python train.py --activation="swiglu" --norm="rmsnorm" --lr_mult_qkv=0.5
MLP neurons of a small language model. Each row is named by its layer, matrix (gate and up: input weights; down: output weights) and neuron, and shows model dimensions 32-95. Each number is 50 + 10 x the weight over its row's rms, rounded and kept within 0 to 99. A neuron's up and down rows have the sign that makes its largest values positive.
After each neuron's rows, "fires on" lists the tokens most often at its 100 highest values on Wikipedia text that the model never trained on.

L4.gate79:35 49 53 39 58 63 41 47 53 45 60 38 48 57 60 54 47 63 64 60 45 61 65 39 61 53 50 59 56 51 45 44 55 56 38 61 54 63 39 46 39 51 40 58 64 63 50 42 56 50 60 41 43 50 63 35 52 48 65 60 65 39 35 47
L4.up79:37 55 66 51 46 45 36 51 53 55 44 32 51 29 51 58 44 55 39 48 62 42 52 55 42 49 44 38 55 58 52 49 48 51 34 38 54 49 38 63 53 48 57 52 57 52 52 52 66 56 53 45 52 61 47 59 36 58 55 35 69 72 49 46
L4.down79:42 46 58 48 58 58 53 45 52 53 41 61 47 37 58 53 51 51 54 66 53 69 56 71 51 44 53 27 58 50 59 41 42 48 44 44 48 48 61 43 39 69 49 53 43 58 36 59 47 68 45 47 60 58 46 61 30 26 51 45 52 54 45 59
fires on: " and", ",", " or"

L3.gate336:59 48 32 44 46 61 52 52 57 67 40 62 45 52 48 53 44 29 44 46 52 56 29 31 47 46 53 43 50 47 43 52 39 67 63 51 56 50 31 61 44 64 48 47 56 38 56 42 51 49 52 45 53 68 46 43 61 52 46 59 67 38 59 38
L3.up336:49 50 41 53 39 67 59 68 56 29 35 51 52 71 50 54 57 69 58 28 59 59 41 29 72 55 50 54 60 51 55 50 36 64 48 48 58 41 47 43 45 50 24 49 50 55 52 58 44 56 58 64 67 58 54 56 21 58 62 66 64 67 39 40
L3.down336:49 39 43 55 64 48 45 54 47 49 59 67 40 59 50 53 63 34 54 53 55 62 69 60 52 44 34 58 54 47 56 51 39 43 28 55 49 60 47 74 33 49 47 61 63 32 35 59 69 51 47 69 48 43 46 51 32 43 65 43 42 52 53 50
fires on: "."

L9.gate340:56 50 48 28 51 70 61 61 48 63 54 53 62 49 49 41 31 54 44 55 62 39 49 70 37 34 66 30 62 55 47 52 62 63 37 51 54 48 42 46 60 60 55 48 43 61 63 46 64 52 52 35 56 62 36 33 44 57 43 22 52 40 52 45
L9.up340:66 47 43 52 63 63 53 49 44 55 47 47 35 50 33 64 49 51 51 51 29 57 52 45 36 34 35 61 39 42 63 47 49 58 39 34 42 44 44 38 52 33 56 68 47 54 52 57 48 35 43 41 54 63 47 59 50 53 41 54 20 38 50 68
L9.down340:41 36 47 61 55 50 51 18 45 55 44 52 47 73 67 49 74 59 45 50 47 51 38 55 45 49 81 60 38 63 38 35 54 47 56 32 56 55 34 55 59 62 36 41 45 31 44 44 42 41 55 57 49 58 59 54 43 42 43 52 50 67 39 50
fires on: " is", " h", " a", "f", "s", ","

L10.gate374:51 43 51 51 47 45 66 51 53 65 51 68 39 49 44 37 46 39 45 47 42 44 37 45 38 34 39 29 40 44 65 68 59 48 52 33 47 58 43 51 55 63 36 46 46 66 51 57 62 49 47 63 36 47 32 33 40 40 58 53 66 45 39 49
L10.up374:63 42 57 23 47 50 53 58 56 47 39 45 64 52 50 37 44 32 50 47 39 45 44 41 48 57 48 31 71 53 56 65 35 58 49 45 54 44 51 50 38 57 66 54 57 42 72 39 56 34 44 50 47 49 52 45 52 48 55 46 38 35 40 45
L10.down374:61 54 54 65 42 61 46 65 28 43 44 45 34 66 25 59 53 44 46 33 39 45 57 52 51 60 52 61 54 53 50 43 43 33 38 45 43 45 53 43 50 27 36 60 52 39 37 45 55 54 59 51 56 48 45 54 39 37 43 45 34 45 49 59
fires on: "\n", "|", " and", " but", " which", "ly"

L6.gate228:36 45 47 71 40 64 66 56 68 46 62 45 52 62 48 55 58 62 50 33 54 53 40 54 58 53 49 45 34 49 48 40 32 49 46 41 75 51 43 42 49 64 45 43 87 44 49 48 61 51 50 41 46 69 66 34 42 46 32 69 64 45 61 45
L6.up228:42 46 37 50 33 39 61 32 54 49 43 39 54 65 55 43 51 45 55 62 52 46 63 49 48 53 63 51 60 44 31 66 26 37 42 57 44 49 55 24 55 46 37 55 52 54 52 55 54 49 71 61 71 52 47 50 62 50 53 50 52 43 52 47
L6.down228:41 50 58 42 40 39 44 38 53 48 60 43 42 55 47 46 62 66 58 56 56 69 40 49 62 60 51 72 63 44 59 50 35 47 28 42 54 63 60 53 41 46 37 27 35 40 46 51 39 53 46 59 35 50 58 41 41 51 36 51 53 50 59 68
fires on: " was", ":", " as", " |", " office", "|"

L9.gate231:78 63 42 58 53 60 56 42 57 56 52 56 51 54 41 32 40 54 52 59 45 48 62 53 65 52 57 47 58 47 61 61 44 38 47 60 49 51 50 54 57 59 58 33 32 50 50 55 43 44 51 62 65 59 43 49 48 50 68 45 46 46 38 45
L9.up231:53 48 62 65 41 49 44 54 25 55 36 57 30 37 52 45 53 48 62 32 41 54 48 74 43 51 37 49 59 44 67 37 50 60 58 57 56 48 50 52 69 37 55 62 35 39 47 33 41 29 64 52 48 52 39 39 50 52 63 44 52 46 57 46
L9.down231:43 66 61 51 52 54 66 56 66 41 73 49 62 66 44 51 63 43 48 50 59 53 45 51 49 42 42 54 46 53 31 40 39 55 61 54 31 50 44 79 53 54 46 45 55 48 46 50 51 69 48 26 58 54 48 57 42 59 37 48 43 58 40 52
fires on: ",", " that"

L10.gate429:49 53 39 22 66 64 60 43 48 59 53 46 60 51 45 46 55 45 42 42 52 61 42 46 53 79 46 45 58 25 45 56 38 56 51 59 43 34 49 56 59 47 29 46 57 43 39 59 45 54 46 55 50 40 56 50 67 47 55 36 55 58 45 50
L10.up429:54 54 50 47 70 43 39 64 53 47 52 47 50 48 62 55 62 50 54 67 43 72 45 58 56 54 48 51 32 58 51 62 55 59 41 36 42 46 46 63 49 56 66 44 47 63 58 53 46 44 65 63 56 52 39 54 62 54 58 55 65 44 53 28
L10.down429:15 39 50 38 60 59 58 36 58 61 37 47 51 45 56 56 60 34 66 66 49 56 62 55 36 36 54 39 57 48 41 50 56 57 58 54 49 70 34 52 50 43 44 45 42 42 35 35 45 56 63 55 43 54 49 41 48 42 50 49 54 49 44 60
fires on: " in", " signed", " during", " on"

L4.gate325:54 50 40 53 63 62 46 49 63 42 64 53 35 35 65 50 53 52 40 60 20 42 50 51 60 46 52 48 46 61 42 32 39 55 57 60 51 46 59 61 58 42 52 62 46 46 40 52 43 47 41 43 31 60 45 38 66 38 40 48 34 31 47 32
L4.up325:39 43 50 57 65 82 44 36 64 32 35 56 49 50 49 52 65 48 23 66 49 53 59 32 71 42 50 37 44 45 43 58 38 67 57 58 65 69 47 47 50 54 39 32 56 56 57 49 58 49 52 58 57 48 52 65 70 49 42 50 55 63 53 40
L4.down325:27 54 60 61 53 35 64 49 43 60 21 39 44 62 52 55 55 39 66 53 63 57 59 43 69 74 48 49 52 51 44 54 45 37 59 34 62 42 51 41 47 53 47 45 60 55 46 45 49 52 55 49 43 70 25 62 49 41 44 57 49 70 40 58
fires on: " of", " by", " to", ";", " and", ":"

L4.gate36:53 59 49 70 54 51 47 20 58 47 56 49 28 54 56 53 51 64 51 32 54 43 59 41 52 35 43 53 58 48 56 47 44 55 48 59 55 55 62 51 51 42 63 52 56 56 49 63 50 43 43 56 43 57 58 49 58 45 39 55 56 50 54 50
L4.up36:57 58 43 64 47 51 45 58 52 43 58 44 46 38 54 56 51 45 38 61 49 50 44 52 52 27 60 58 60 51 62 47 45 57 34 53 51 60 39 40 55 50 49 56 62 60 53 62 42 45 55 57 35 56 60 66 57 64 45 44 79 53 34 34
L4.down36:41 53 40 25 56 32 56 33 49 46 43 54 50 42 31 67 65 63 57 51 49 69 55 45 36 36 49 60 48 54 32 59 53 41 33 62 63 33 60 42 41 48 70 44 44 62 50 71 62 48 50 49 57 49 61 46 59 59 61 51 52 60 62 69
fires on: ";", " ;", " and", ")", ":"

L8.gate193:35 52 33 65 37 45 50 47 65 70 59 60 64 70 56 67 69 58 46 43 46 41 33 37 30 59 59 45 42 57 48 47 55 40 46 47 59 45 58 45 54 68 51 53 52 35 38 59 43 41 46 35 58 64 63 49 54 54 46 33 46 48 41 49
L8.up193:48 54 44 51 51 50 44 39 60 30 46 53 59 38 54 38 55 55 46 45 59 43 40 45 42 56 58 44 64 48 57 54 51 61 39 48 60 44 50 79 53 56 57 67 69 38 56 28 73 46 33 46 46 46 49 64 49 39 48 44 40 45 71 43
L8.down193:48 43 54 48 54 61 65 52 48 73 52 48 51 60 58 57 51 48 40 56 50 73 45 33 48 35 47 62 36 40 57 43 60 49 54 53 51 61 62 20 52 55 55 38 38 59 46 67 51 51 56 51 39 52 75 58 55 50 44 79 56 58 57 64
fires on: " the", ":"

L8.gate110:64 51 47 58 50 35 59 56 64 53 56 43 43 61 54 52 38 56 62 46 65 59 41 50 50 52 53 61 28 56 42 51 41 55 47 42 50 59 55 35 54 34 66 53 63 35 54 54 46 48 57 60 32 55 68 39 42 38 42 53 59 32 58 41
L8.up110:47 48 57 36 46 64 73 46 49 33 50 54 57 46 50 55 66 32 50 69 36 52 43 36 47 38 58 42 56 52 53 63 53 54 30 41 55 57 56 41 44 52 56 69 47 60 51 46 51 42 61 40 61 61 44 38 61 59 40 48 64 43 67 41
L8.down110:48 63 52 47 29 37 54 48 39 53 67 46 47 36 47 45 58 48 41 44 75 72 59 43 56 39 60 61 64 62 52 55 41 52 55 40 51 48 61 48 61 54 72 36 56 40 45 67 65 42 37 32 46 51 50 46 55 20 58 40 58 54 41 60
fires on: ":", "=", "\n\n", " =", " |"

L9.gate409:44 31 35 43 37 56 58 60 58 59 53 65 76 50 41 51 57 36 60 34 57 51 46 73 56 53 45 46 48 51 51 55 56 42 55 31 42 55 69 44 49 52 41 48 57 37 46 56 57 52 59 53 53 53 59 57 65 55 39 39 70 28 53 41
L9.up409:40 69 34 37 48 53 57 36 53 53 39 45 63 61 58 66 47 62 61 30 53 70 43 33 47 62 46 62 40 42 60 51 46 38 35 53 40 44 46 36 69 54 46 47 45 50 58 42 50 45 58 43 46 28 42 45 51 60 37 54 47 57 56 68
L9.down409:50 57 33 58 61 57 51 45 55 40 51 52 34 73 57 22 54 53 43 37 57 73 63 35 42 57 54 57 63 50 50 32 62 39 46 60 45 58 41 49 59 56 47 61 44 42 60 51 50 43 45 40 55 66 63 40 41 55 43 47 30 66 54 59
fires on: ":", ",", " |"

L9.gate397:38 41 31 36 36 48 58 45 69 51 56 48 60 40 53 59 29 47 45 39 54 34 45 14 48 40 63 37 52 45 42 66 40 55 53 41 64 39 50 42 48 55 48 53 45 53 35 50 52 56 67 49 44 44 52 30 42 53 46 44 59 35 46 64
L9.up397:53 70 50 45 57 46 41 48 42 45 45 47 59 51 63 50 36 51 59 65 36 67 56 58 33 54 62 41 35 62 37 52 50 51 45 45 55 40 57 61 46 44 57 62 65 59 37 49 63 46 44 35 30 59 55 59 42 41 68 55 47 36 53 49
L9.down397:47 38 42 56 46 68 48 36 64 55 39 58 47 42 49 53 60 48 76 49 48 62 64 54 49 48 36 39 37 47 47 37 59 54 40 54 43 47 49 68 52 30 63 52 45 67 54 53 57 60 47 66 50 54 47 53 42 29 54 51 35 46 42 46
fires on: ":", " from", " (", " between"

L9.gate345:53 47 45 58 55 44 45 40 32 48 60 47 61 40 65 63 50 59 57 45 49 64 40 28 63 67 53 49 68 52 43 58 35 59 60 57 57 56 35 53 56 58 53 42 41 47 47 56 53 50 67 56 61 58 34 71 73 47 54 49 50 51 61 60
L9.up345:46 45 63 49 41 47 49 50 44 61 50 50 44 39 65 57 56 60 40 66 58 41 38 67 53 55 53 40 62 75 38 48 39 57 49 56 46 51 52 56 51 44 45 47 59 40 45 53 52 45 51 49 57 71 40 58 66 51 61 33 31 51 48 66
L9.down345:41 57 43 54 43 50 46 57 57 54 53 61 48 60 58 76 53 57 55 61 48 42 51 36 53 40 72 47 30 53 70 58 61 60 57 51 36 51 62 52 49 57 37 56 68 54 51 53 45 40 39 51 58 39 61 54 42 44 50 60 42 51 40 38
fires on: ",", " that", " in", " as"

L4.gate255:56 34 56 61 48 48 54 59 33 51 43 52 62 45 58 56 53 52 42 44 72 45 64 43 54 41 55 62 50 57 51 35 62 44 45 55 43 53 53 42 55 44 57 41 64 43 66 51 44 63 36 68 51 59 62 34 26 40 56 36 51 52 34 55
L4.up255:35 46 58 52 46 44 56 40 47 65 45 47 59 54 44 55 69 58 44 63 38 58 37 39 57 38 71 46 63 46 30 49 51 41 56 38 61 43 49 37 45 39 52 39 45 49 55 55 33 42 59 56 50 60 46 26 51 49 63 30 58 62 43 51
L4.down255:42 40 64 62 37 41 53 50 67 49 35 50 44 59 43 56 45 49 45 49 44 49 16 71 36 47 37 32 43 57 46 72 32 45 40 45 59 47 47 42 47 66 52 56 55 43 44 46 45 38 64 46 51 40 44 69 58 58 52 59 48 49 48 57
fires on: " |", " to", " that", " eventually", "ly", "t"

L8.gate258:51 45 47 58 54 52 60 58 41 47 71 44 44 44 46 46 46 56 52 44 33 56 21 49 52 60 47 36 59 72 52 24 41 54 43 42 47 56 39 59 40 63 46 67 49 52 38 51 54 46 59 44 40 50 55 50 54 42 41 50 58 57 56 48
L8.up258:57 41 33 53 41 58 56 56 62 59 46 47 61 70 59 51 43 54 52 44 43 50 52 16 53 60 53 44 49 62 48 48 49 51 37 48 42 42 40 40 43 80 47 50 63 44 51 55 53 43 57 58 64 47 58 59 59 55 28 59 55 47 25 51
L8.down258:38 45 47 50 55 35 59 47 30 61 50 49 57 59 38 63 38 54 39 43 55 38 44 40 49 64 50 55 44 40 42 52 36 55 44 34 39 25 52 57 58 45 48 42 59 45 62 50 77 57 62 40 46 59 49 55 29 50 48 53 60 57 59 31
fires on: ":", "\n\n", "\n", ".", "ock", " ranking"

L11.gate253:57 54 44 58 52 57 54 47 55 56 53 56 41 46 52 45 58 53 31 44 49 47 43 39 77 59 34 34 59 66 53 54 56 48 44 18 54 63 37 43 43 47 61 25 46 56 53 55 53 42 52 56 53 48 65 56 50 51 48 53 36 45 54 47
L11.up253:46 58 33 46 58 63 50 52 48 54 56 48 55 59 46 63 46 67 46 46 58 55 32 51 54 55 32 63 57 37 52 57 46 61 60 48 55 58 50 36 50 49 50 50 39 52 58 51 36 37 58 55 55 43 53 50 45 51 58 45 63 66 47 54
L11.down253:67 43 32 55 48 37 47 53 80 57 55 45 48 40 47 69 50 35 58 58 67 56 42 38 51 52 39 66 36 43 33 43 45 36 61 59 53 63 54 41 57 57 61 48 54 70 42 25 57 45 25 58 48 48 40 44 38 51 55 61 46 44 49 47
fires on: " is", " was", ".", " the"

L8.gate395:33 55 27 52 34 45 62 52 48 59 48 44 52 51 65 46 45 48 57 46 40 46 48 66 47 39 45 54 51 72 51 59 44 56 30 60 51 58 50 56 39 43 55 56 58 46 56 46 55 56 48 61 50 58 58 41 56 47 42 36 35 48 40 42
L8.up395:43 52 62 44 47 60 52 62 62 60 61 50 38 55 70 26 49 45 56 30 48 54 45 54 47 27 50 60 46 41 52 55 40 54 37 48 59 84 56 34 52 63 53 49 54 53 55 45 51 46 43 46 63 56 64 53 46 51 44 45 33 35 53 34
L8.down395:24 52 38 39 54 54 65 54 57 55 39 55 61 55 47 56 44 58 46 51 53 44 60 43 29 50 71 43 53 53 46 59 61 33 41 62 70 68 42 43 59 40 41 62 57 23 62 34 49 47 35 47 60 52 44 47 62 43 52 41 47 39 52 37
fires on: "=", " of", " about", " than", ":", " over"

L6.gate115:71 36 55 51 43 42 34 67 52 31 48 43 49 52 34 55 60 54 59 65 48 51 50 47 54 48 71 47 48 40 49 50 50 48 52 51 41 64 49 28 53 47 35 54 47 42 43 49 51 51 34 49 41 49 39 43 47 31 54 60 47 45 49 55
L6.up115:53 44 46 44 41 43 42 62 44 52 34 54 72 37 61 45 36 48 46 38 54 30 43 37 52 30 54 74 61 65 40 52 57 63 60 42 56 48 43 64 54 37 44 52 47 32 36 45 58 36 43 55 55 55 30 32 46 57 41 49 48 34 42 55
L6.down115:52 43 68 41 33 63 54 49 47 46 49 42 61 38 52 37 55 49 43 41 55 67 55 43 46 60 57 46 47 45 59 36 48 54 54 54 58 61 59 28 40 54 51 51 53 48 36 38 35 55 41 46 55 49 42 43 57 38 36 45 45 58 42 39
fires on: ":", " that", "\n", ",", "ince", "red"

L9.gate327:39 69 49 61 39 43 37 46 60 47 70 43 54 30 51 66 37 67 49 57 59 49 38 24 47 62 45 23 41 44 48 56 55 75 46 58 55 57 56 32 42 44 49 56 37 43 59 36 32 54 49 64 56 64 53 43 65 62 51 40 49 43 50 59
L9.up327:66 58 58 62 36 68 55 34 46 35 50 35 76 23 45 60 45 48 49 63 48 36 47 68 50 49 55 48 57 56 60 56 58 50 52 58 44 55 65 63 39 39 37 50 53 45 70 53 55 58 37 38 43 49 47 61 53 53 63 56 60 33 52 44
L9.down327:67 65 57 39 51 64 34 53 36 47 41 51 45 43 38 43 47 76 33 62 56 45 44 47 31 51 57 45 47 57 54 36 58 46 55 40 26 42 50 54 72 40 43 42 54 53 57 56 53 49 44 46 48 31 46 59 43 57 61 58 46 56 48 44
fires on: " as", "As", " As", ",", " that"

L4.gate56:52 53 63 55 53 52 65 72 38 50 60 59 38 41 60 63 47 38 59 51 35 46 49 46 53 41 41 47 39 40 47 55 45 41 48 60 68 57 34 49 67 45 52 41 47 54 55 46 75 39 56 47 62 51 68 36 32 40 51 47 54 48 55 53
L4.up56:46 55 54 49 31 53 58 59 56 34 39 50 48 44 56 63 50 34 66 47 62 41 53 43 60 40 65 43 44 61 59 34 59 45 70 34 58 47 48 48 46 55 62 35 47 55 59 43 62 34 49 56 61 51 56 60 51 40 47 50 61 52 61 55
L4.down56:47 49 41 63 54 32 44 49 43 42 39 55 51 57 50 52 35 44 46 62 53 70 41 61 62 38 58 52 68 48 56 41 66 53 56 64 52 31 60 44 63 41 75 45 61 48 52 26 47 50 53 47 57 37 46 61 53 50 31 44 53 52 50 61
fires on: ",", " in", "{", ")", " near", "use"

L8.gate148:38 39 48 34 51 57 58 61 48 54 55 54 44 39 50 62 50 51 57 49 34 59 55 40 39 34 42 36 22 48 51 60 49 40 51 48 52 55 40 53 31 60 42 51 63 58 59 46 65 60 47 62 44 77 49 60 57 34 67 58 52 33 31 56
L8.up148:37 47 65 43 33 44 30 46 52 60 51 42 63 54 66 60 34 47 64 37 35 55 49 52 58 63 51 56 47 72 59 59 47 45 55 56 63 58 55 51 53 55 54 58 44 49 69 41 56 57 58 37 68 44 53 52 44 57 58 49 39 60 58 62
L8.down148:57 48 45 58 57 55 33 36 57 46 54 63 44 55 47 60 36 47 36 42 67 55 53 53 45 30 57 55 52 52 64 48 58 55 50 60 46 65 67 44 63 53 62 46 43 58 46 62 56 62 80 61 36 39 45 52 41 66 44 54 52 55 61 68
fires on: " and", " until", ","

L9.gate163:27 58 40 65 44 36 44 56 67 60 43 42 48 61 59 63 48 58 37 55 38 50 45 45 48 48 37 47 42 47 48 52 56 47 61 47 48 54 76 56 44 45 63 47 65 62 39 45 43 63 49 49 42 67 51 53 66 54 43 54 45 50 52 42
L9.up163:39 55 37 62 27 52 37 58 44 49 47 37 60 41 47 79 48 55 50 53 41 41 42 45 34 50 54 48 54 35 52 47 47 50 40 56 63 55 57 51 58 63 46 50 41 44 74 48 52 49 61 49 62 49 47 32 56 56 57 47 53 43 35 42
L9.down163:47 62 38 52 54 52 43 51 42 52 50 52 56 64 44 74 45 59 44 46 49 39 48 40 47 48 53 66 44 46 58 49 64 46 63 47 65 55 61 41 59 59 55 49 49 68 37 56 50 47 64 39 36 60 69 63 58 51 49 45 43 55 56 60
fires on: ".", "-", ",", "=", ":"

L11.gate221:64 29 47 54 54 53 30 51 45 59 35 49 61 36 53 47 57 40 45 51 44 47 46 44 62 55 47 38 53 43 40 46 38 62 52 55 51 42 67 35 73 50 63 45 62 59 34 48 40 41 50 68 48 46 42 33 46 37 62 58 31 49 49 57
L11.up221:43 39 39 60 52 44 37 62 38 48 40 47 53 60 53 53 44 66 42 55 46 37 41 56 43 43 54 44 33 57 39 59 42 58 56 35 50 41 51 44 57 40 53 43 36 32 45 45 46 25 62 57 47 32 42 43 60 53 56 41 67 39 44 36
L11.down221:48 59 51 54 20 56 39 59 56 51 68 46 52 74 55 25 66 44 53 55 58 52 49 57 43 39 59 51 53 42 49 49 54 60 61 45 50 67 49 40 54 64 49 49 40 41 60 47 49 65 42 67 54 32 42 51 65 57 56 50 49 59 49 50
fires on: " which", " that", " father", ",", " eventually"

L9.gate426:60 62 62 37 61 44 54 32 74 51 62 63 63 42 45 72 43 61 33 39 52 58 50 49 50 52 39 51 53 42 56 42 49 60 35 45 52 53 62 31 58 49 49 19 66 49 46 41 51 62 48 59 52 51 42 60 72 48 53 54 43 47 61 42
L9.up426:59 49 41 45 57 45 31 43 62 47 47 52 49 49 67 65 34 51 29 59 46 45 31 53 56 38 48 67 56 54 71 44 53 54 37 57 54 48 42 39 46 63 46 36 42 64 53 59 55 57 43 55 46 42 37 56 70 43 53 45 38 53 63 58
L9.down426:50 60 26 46 48 49 56 51 41 60 41 45 33 59 43 99 65 47 47 52 55 47 54 38 35 58 65 32 58 55 51 49 49 45 59 54 58 49 31 43 48 63 66 48 51 43 47 38 40 56 64 56 66 52 58 39 43 52 46 60 57 58 53 60
fires on: ",", " and", " while", ";", " about"

L4.gate413:48 39 48 57 56 51 51 37 51 46 59 48 44 48 36 44 26 58 41 46 41 70 35 51 56 52 43 45 54 49 49 46 55 58 41 46 65 58 61 61 42 64 69 57 57 48 41 42 48 58 33 59 46 56 57 57 29 57 47 61 57 42 67 41
L4.up413:46 53 65 40 57 62 58 59 44 30 45 46 57 53 47 40 39 53 33 49 59 45 39 47 54 71 54 40 58 44 61 42 41 57 48 40 42 47 57 43 55 54 39 41 47 63 64 42 49 43 54 43 45 63 39 66 49 50 59 53 69 33 35 43
L4.down413:62 29 47 41 52 41 60 59 50 48 65 49 54 52 58 78 42 47 61 64 60 60 43 47 34 55 37 24 46 46 41 44 50 62 48 59 43 48 47 51 45 54 53 37 77 29 48 63 45 33 62 38 49 52 61 52 61 58 44 51 67 50 50 50
fires on: ".", " of", " by", "r", " on", " in"

L6.gate432:59 58 49 49 59 58 49 53 57 31 50 33 54 43 61 66 62 47 66 45 59 42 70 46 49 41 46 39 54 60 32 48 72 69 37 61 50 61 51 49 51 50 53 49 43 59 69 41 61 33 39 53 51 46 44 31 45 57 45 42 62 48 70 65
L6.up432:48 57 48 54 56 26 68 47 48 64 35 53 30 53 35 38 55 60 43 40 34 39 29 50 42 32 58 59 56 45 65 47 52 53 51 53 63 57 36 46 50 58 42 44 49 73 63 42 42 50 60 50 60 57 52 45 51 54 50 50 28 50 50 55
L6.down432:71 39 36 51 58 52 47 32 61 47 45 59 56 48 48 30 67 45 40 45 62 56 50 52 51 47 62 55 57 59 60 58 65 56 57 54 55 45 30 51 62 66 55 42 54 40 44 55 53 56 47 46 60 43 60 46 50 57 48 48 38 42 46 42
fires on: ",", "″"

L6.gate224:35 48 62 72 21 57 36 69 59 53 51 62 52 52 49 55 54 58 52 41 46 74 51 56 67 57 63 46 43 54 54 38 50 51 54 42 51 71 39 47 43 48 53 53 43 55 37 47 44 59 54 50 54 41 36 61 43 62 54 33 42 36 55 50
L6.up224:43 53 60 73 50 46 38 55 42 60 59 61 49 45 52 36 57 48 65 49 60 39 48 53 41 52 55 56 39 57 81 55 60 63 49 37 51 67 57 58 64 54 55 38 45 53 51 53 52 47 34 63 58 27 39 53 68 51 46 58 60 41 49 59
L6.down224:47 44 64 68 44 68 58 49 49 53 69 61 53 55 57 55 40 82 43 52 44 47 56 56 72 41 43 30 57 57 55 37 66 60 48 55 53 41 58 44 41 52 54 43 69 31 58 52 55 57 47 42 38 52 60 61 49 42 47 45 47 63 55 51
fires on: " that", ",", " Although"

L6.gate196:45 56 60 64 48 50 41 45 62 60 53 69 53 64 57 82 51 45 66 38 56 53 56 44 55 55 54 52 20 60 41 50 40 57 53 48 54 54 49 60 56 48 63 54 51 65 50 47 61 43 53 50 41 59 57 58 32 60 55 49 62 42 68 68
L6.up196:62 64 41 43 49 70 39 55 23 66 53 55 41 43 67 57 56 56 56 47 60 56 70 50 53 50 57 46 54 41 49 56 56 50 38 59 25 41 65 66 53 45 56 47 38 40 50 55 58 62 44 49 32 67 56 56 59 58 67 46 55 35 46 57
L6.down196:33 42 60 48 48 63 55 60 45 39 41 69 51 58 51 73 44 50 41 56 30 58 60 43 48 34 39 34 19 55 52 50 44 49 55 46 55 33 46 54 32 41 50 48 32 44 60 44 62 70 51 50 40 38 49 65 27 49 58 49 46 28 60 45
fires on: " =", " its", "=", ","

L8.gate139:60 63 47 53 51 64 50 41 57 65 39 52 50 44 28 74 41 45 61 42 50 25 49 46 48 48 53 41 34 47 43 29 54 55 56 56 25 39 38 64 69 45 52 49 60 60 64 53 58 56 44 50 48 48 47 61 48 36 50 43 44 51 56 39
L8.up139:52 66 72 51 48 58 46 47 55 62 69 51 72 57 45 47 55 47 48 46 33 52 49 61 48 55 68 38 50 67 62 54 64 49 45 15 47 43 64 70 54 53 62 54 65 50 45 35 59 59 51 59 48 54 64 59 54 55 62 57 60 50 49 45
L8.down139:38 65 54 76 47 50 47 56 57 43 46 49 53 50 41 79 43 43 61 63 56 60 49 44 53 54 42 78 52 51 41 56 57 61 53 45 60 52 54 60 59 49 40 45 39 23 38 39 51 47 59 59 33 51 62 44 42 67 38 35 49 56 47 47
fires on: " of", " to", " in", "ed", " during", "d"

L9.gate150:43 30 41 61 49 39 63 47 51 49 57 54 57 66 54 52 70 57 47 67 47 58 57 41 45 54 43 49 62 68 55 69 40 60 40 58 53 61 35 35 48 30 57 40 48 56 61 46 34 54 63 70 59 71 53 51 59 28 41 64 45 51 51 48
L9.up150:57 58 26 39 48 58 52 57 52 40 42 53 46 64 62 49 51 39 59 67 60 45 42 62 47 50 50 55 51 53 41 39 56 53 54 70 48 67 69 38 53 47 49 48 51 42 49 50 46 57 58 61 44 61 37 54 54 39 37 47 47 43 48 41
L9.down150:40 40 53 57 55 46 57 39 48 51 49 61 46 33 51 60 38 41 34 49 48 38 47 45 33 51 56 31 51 64 53 49 69 49 42 54 58 59 53 53 75 66 64 45 49 59 46 52 52 33 50 57 53 48 28 39 35 48 52 20 44 57 51 48
fires on: ":", " time", " of", " about"

L6.gate9:53 42 47 55 31 64 47 41 60 49 55 56 38 51 67 48 68 38 78 50 38 38 61 37 44 52 29 40 42 38 60 39 49 57 62 57 38 49 53 54 53 64 51 30 74 65 46 54 48 54 36 55 45 39 51 46 53 57 58 51 59 70 50 46
L6.up9:50 25 59 45 31 47 69 37 53 53 34 58 46 56 59 43 57 36 65 48 50 31 59 40 32 46 74 48 41 59 78 55 49 55 58 57 38 59 43 38 56 55 56 60 50 73 48 58 62 52 42 43 56 31 62 49 45 55 62 42 35 57 46 42
L6.down9:64 47 53 49 62 54 49 33 54 42 42 39 58 54 41 46 39 39 62 52 42 54 57 50 30 59 54 64 45 51 46 62 52 55 57 43 37 45 34 51 55 54 79 68 49 48 40 53 49 48 38 57 42 38 46 37 49 54 73 62 74 70 40 64
fires on: "'", " and", " information", ",", ";", "/"